config.yaml
d_model: 384
d_mlp: 1536
qk_norm: false
attn_scale: 0.0884
extras: ["capped logits"]
init_std_o: 0.0201
beta2: 0.99
decay_shape: "linear"
final_lr_fraction: 0.0
train_tokens: 507900000
MLP neurons of a small language model. Each row is named by its layer, matrix (down: output weights) and neuron, and shows model dimensions 288-383. Each number is 50 + 10 x the weight over its row's rms, rounded and kept within 0 to 99.
A block is one neuron, or neurons of one layer that tend to fire together. After each block is what it responds to, as a language model described it from the Wikipedia text at the highest values.

L5.down167:37 40 63 52 47 49 62 69 51 63 50 54 45 00 69 60 60 38 61 58 59 43 39 48 40 55 33 31 63 45 63 48 55 47 56 44 68 43 56 45 45 46 56 33 39 45 38 42 53 54 50 51 41 60 53 31 49 47 53 34 43 59 46 44 42 28 35 43 38 48 53 45 55 47 52 57 50 63 49 73 63 54 50 52 55 57 55 19 40 31 54 57 51 58 44 51
Description: Sentence-ending punctuation. Sentence-final periods, often fused with the preceding word piece (e.g. ")." "ies." "8."), before a new sentence or line; also "as" and "by:" in cast and credit lists.

L3.down187:61 61 53 42 38 68 47 51 37 56 58 40 44 55 73 57 50 51 47 63 57 42 44 53 54 56 50 46 57 65 35 44 60 34 50 52 39 63 64 58 56 57 48 36 53 68 55 45 41 34 50 59 68 47 56 28 42 58 58 57 53 40 49 63 40 30 45 46 58 49 40 38 63 56 52 28 50 50 43 54 52 30 48 49 48 37 45 54 27 60 55 41 41 45 45 55
L3.down673:48 61 61 42 55 37 47 44 47 45 44 51 55 57 48 47 70 46 60 64 45 44 52 68 61 51 54 45 65 61 30 45 72 40 59 41 49 66 53 48 39 51 67 59 34 47 46 32 61 64 45 52 49 65 40 36 31 39 35 58 55 47 49 61 57 44 40 42 47 50 44 40 57 54 65 47 43 42 44 48 54 59 52 48 54 30 28 52 74 61 39 45 56 48 28 45
L3.down796:41 67 59 61 53 55 58 73 53 57 33 53 49 29 59 71 38 40 51 55 54 57 55 36 44 43 46 48 46 48 41 59 63 30 46 27 64 44 68 61 42 34 58 59 33 52 37 65 45 59 43 34 54 55 64 65 38 47 47 51 57 56 32 53 52 36 50 35 59 52 43 40 40 58 68 57 42 60 53 55 55 60 63 62 55 49 59 62 56 57 41 56 52 39 47 60
L3.down848:48 54 47 47 48 45 55 64 50 43 58 33 51 55 57 58 59 44 48 45 53 58 54 40 52 61 65 57 59 47 45 45 38 64 56 56 51 48 41 56 20 49 32 53 55 51 48 64 54 61 45 65 44 60 51 33 56 49 53 50 56 40 32 58 57 38 38 62 63 72 68 49 48 32 55 45 48 49 42 52 52 51 62 57 50 59 40 56 59 47 52 42 27 54 42 46
Description: Ordinal position words. Ordinal and sequence words, mostly first, also second, final, last, 1st, 3rd, after the or a possessive, as in first round.

L2.down292:63 51 26 34 54 38 70 38 46 61 39 63 37 54 71 30 50 38 50 57 50 58 34 61 63 44 60 52 60 62 47 57 35 44 47 51 62 62 65 38 45 53 57 44 37 43 19 66 50 30 50 51 58 28 35 63 49 56 33 50 55 53 60 65 55 67 46 57 33 65 45 40 47 50 60 59 55 58 58 52 44 41 48 51 63 38 51 43 48 53 46 60 53 34 50 45
L2.down656:40 36 57 45 39 31 54 42 47 44 51 59 49 66 66 56 68 55 54 56 40 49 58 46 52 44 55 43 55 62 46 56 54 48 41 54 58 43 52 52 46 60 64 45 51 44 45 68 39 44 40 55 53 45 51 37 50 45 54 58 60 45 28 50 30 67 71 51 59 50 54 59 52 50 50 49 49 60 47 31 63 71 62 69 60 46 40 59 44 38 57 34 53 33 44 66
L2.down692:44 49 56 43 41 41 57 45 47 50 42 80 56 60 71 51 38 51 36 37 50 58 47 62 32 53 54 28 39 54 49 49 53 47 55 33 52 48 42 52 49 41 50 63 34 59 36 79 48 36 55 47 43 53 70 50 55 53 67 51 52 61 43 57 54 48 70 60 57 37 36 44 57 58 68 47 37 35 50 53 50 66 47 50 44 44 64 58 59 46 53 39 45 57 56 39
L2.down1489:45 52 37 32 45 73 63 38 51 40 44 62 33 59 75 53 58 32 60 42 63 38 41 47 54 48 41 39 56 50 75 67 60 53 52 62 79 35 44 74 49 28 57 44 65 57 51 55 49 69 62 53 39 46 35 53 45 56 62 55 45 45 57 60 67 42 50 56 42 46 61 50 57 43 47 51 51 54 38 58 61 38 52 52 48 48 57 56 51 42 31 42 32 52 56 52
Description: Foreign name word-pieces. Mid-word pieces inside non-English proper names of people and places, often an h-digraph or syllable: Bh in Bhopal, the h in Akhundov, ash in Kobayashi.

L3.down217:38 50 55 46 53 44 49 50 44 55 52 60 58 62 56 60 57 39 60 59 42 55 46 25 51 49 40 52 59 51 33 75 50 33 41 63 47 61 52 60 63 46 58 55 48 39 38 60 47 53 38 63 35 46 32 42 52 48 48 49 46 45 53 38 24 47 57 59 42 52 46 40 46 53 75 51 47 60 53 38 43 66 44 52 57 42 64 40 34 63 51 49 54 47 59 56
L3.down852:48 66 45 51 33 54 36 48 65 54 48 47 34 65 58 30 33 51 50 65 47 46 51 35 51 43 31 42 54 30 43 53 23 47 42 53 39 54 46 42 47 53 52 63 52 53 63 55 48 51 37 50 57 53 64 44 38 69 40 53 59 47 62 49 39 55 64 69 37 58 38 38 54 54 52 56 53 39 69 46 59 53 41 50 42 30 53 43 28 43 52 59 46 42 38 45
L3.down886:46 47 42 54 62 42 50 46 46 39 54 51 53 50 43 39 46 58 35 59 50 44 55 61 65 44 55 52 41 69 45 61 44 53 57 53 43 56 48 55 35 42 53 55 33 67 36 42 51 68 58 44 49 46 56 45 62 30 51 54 57 67 61 59 51 59 72 51 46 39 59 50 41 70 47 54 58 37 48 45 34 48 26 71 49 58 52 38 45 48 46 63 46 64 55 60
L3.down1184:37 53 48 49 43 49 57 44 50 35 73 47 32 65 60 31 52 42 52 64 35 59 55 64 45 62 48 43 57 52 41 67 34 51 57 55 43 47 53 29 52 39 47 39 59 62 43 57 53 60 50 58 46 44 63 36 47 42 50 56 51 52 42 48 39 53 54 27 47 57 54 66 52 51 67 43 36 57 68 46 51 39 58 51 66 50 53 30 46 36 64 50 58 45 48 37
Description: Inner letters of foreign names. Single-letter or short word-piece tokens inside transliterated or non-English proper names, often in tables, e.g. Zaporizhz-h-ia, Lyz-h-yn, Ishizuk-a.

L3.down410:36 49 63 70 36 61 62 59 50 48 48 41 60 43 50 54 62 47 41 46 36 38 50 58 37 57 38 49 62 58 45 62 52 48 51 61 51 41 57 66 40 60 55 59 53 63 38 32 33 52 50 55 64 55 53 36 36 41 39 55 41 38 41 33 38 43 43 61 47 58 45 53 48 40 61 68 57 59 52 49 65 29 52 54 51 50 42 39 63 66 51 55 71 48 46 45
L3.down572:42 40 37 57 49 51 36 57 47 44 45 50 57 42 59 66 49 48 52 43 59 49 63 57 41 55 41 37 63 16 43 36 73 40 45 55 54 35 51 71 56 50 44 43 54 66 41 40 70 44 54 46 27 48 53 48 45 47 46 42 48 52 47 49 60 35 56 53 41 43 39 41 62 50 46 38 56 51 42 45 53 60 47 41 59 59 55 57 31 53 56 56 47 57 50 50
L3.down971:37 43 67 40 26 48 64 50 53 57 76 56 64 36 72 50 46 50 47 50 49 52 57 57 49 53 45 48 58 62 53 62 33 33 67 43 56 53 63 43 53 47 66 47 61 48 54 38 48 40 42 50 43 42 58 51 39 56 28 52 52 31 34 45 40 57 50 52 40 33 64 50 60 40 58 51 49 35 45 55 42 25 43 43 77 43 40 48 49 35 72 67 55 48 43 39
L3.down1513:43 41 48 41 44 58 27 58 49 68 60 31 41 56 55 47 42 38 60 51 41 33 48 32 75 42 57 49 52 35 54 55 57 52 64 36 64 66 59 47 61 69 46 60 51 60 62 40 53 49 29 51 63 39 44 40 41 67 59 51 41 59 44 41 56 50 50 56 55 45 38 40 76 37 47 56 62 63 51 45 52 58 62 39 56 46 48 33 38 66 42 45 31 54 53 67
Description: Sentence and clause ends. Fires at ends of sentences or list items: final periods (Newport., war.), line breaks after a period, and table cell separators | after semicolons.

L2.down998:34 40 46 38 50 45 43 53 52 47 55 58 61 35 46 20 57 33 55 59 52 59 49 73 41 61 50 50 45 52 34 51 44 47 52 55 49 40 26 38 61 43 53 39 51 60 51 40 55 67 36 63 50 55 58 43 48 33 47 61 30 46 61 44 56 68 59 48 66 55 55 42 35 61 67 59 60 51 46 49 39 39 47 69 36 51 61 41 53 48 59 52 62 53 56 31
L2.down1179:57 45 61 49 28 50 69 46 52 58 44 52 34 47 40 67 61 62 32 51 44 45 71 48 53 43 49 52 57 29 35 42 60 39 45 41 40 42 51 55 34 54 55 49 57 64 22 48 67 44 43 59 49 39 58 51 53 48 46 58 68 35 38 51 48 54 57 39 35 59 63 27 28 38 35 49 49 37 50 45 65 45 27 39 55 45 47 51 49 47 29 76 55 53 43 56
L2.down1259:55 29 64 46 47 46 66 53 46 53 58 52 38 46 46 81 54 49 42 57 62 31 71 48 72 64 47 50 61 36 49 32 54 49 51 47 44 43 52 57 36 41 56 53 56 43 47 49 74 56 47 39 40 29 52 28 43 48 27 52 53 36 31 54 55 37 46 55 55 41 48 36 58 38 52 49 50 43 47 52 63 51 47 47 57 48 46 64 44 37 36 60 42 60 35 53
L2.down1391:60 38 39 41 62 32 50 57 52 54 45 55 61 59 66 43 62 48 66 21 51 39 36 59 25 60 49 37 66 61 67 43 39 52 43 49 44 49 41 31 61 44 42 39 57 41 42 41 58 46 55 51 50 58 40 50 50 44 49 39 60 42 63 50 48 53 59 39 56 53 36 68 66 68 39 53 34 45 62 43 40 40 45 52 47 66 70 31 52 50 57 37 47 44 57 48
Description: Sentence-final punctuation. Periods (sometimes with word endings like s., ed.) and question marks ending long sentences, occasionally a mid-sentence "(" or "and" after a clause, such as "waterways.", "millet.", "happy?".

L2.down89:60 36 64 46 43 48 50 49 48 48 34 52 52 51 40 37 59 53 43 41 65 61 71 52 49 50 62 56 29 55 56 45 65 33 47 55 50 47 36 40 35 47 42 57 39 40 53 41 37 70 55 70 54 46 64 71 34 45 54 53 59 43 51 32 59 49 49 67 45 77 46 32 51 66 57 30 55 57 56 43 46 33 36 45 36 44 60 58 50 56 41 52 58 50 44 45
L2.down625:60 54 69 50 27 59 80 48 40 48 55 50 46 47 51 42 24 59 41 64 37 56 34 71 54 40 71 53 63 36 50 50 57 43 49 25 49 36 60 47 36 55 43 67 45 64 53 40 29 32 51 65 67 52 48 38 55 71 30 63 51 55 47 38 59 52 53 40 52 61 58 46 61 36 41 40 63 69 55 41 48 34 45 53 59 51 68 44 52 56 66 57 45 61 52 50
L2.down851:40 63 49 70 34 47 53 49 58 44 43 54 43 56 42 51 42 42 52 63 36 36 44 45 37 59 24 51 49 54 48 48 53 57 55 54 43 57 55 44 30 51 67 51 52 45 50 46 52 61 41 49 63 44 46 51 45 52 32 41 77 32 51 56 43 46 60 56 49 71 69 61 42 44 40 60 57 45 49 60 42 40 57 53 51 59 34 38 39 63 40 54 41 39 51 41
L2.down888:62 55 50 47 54 58 35 55 47 53 45 46 56 51 60 26 54 55 33 39 50 40 45 44 41 59 51 58 39 60 45 46 63 67 45 29 40 51 31 46 52 58 57 53 39 41 41 46 35 46 58 46 50 36 65 65 31 31 52 39 51 44 48 51 51 43 70 44 48 42 51 46 58 71 45 46 51 52 35 52 35 60 31 46 34 43 59 51 33 52 36 54 43 64 59 65
Description: Value-linking tokens near numbers. Tokens just before or after a number: equals signs in formulas, unit words after measurements like cm long or 4 seconds, of before a value, ordinals like 368th, third.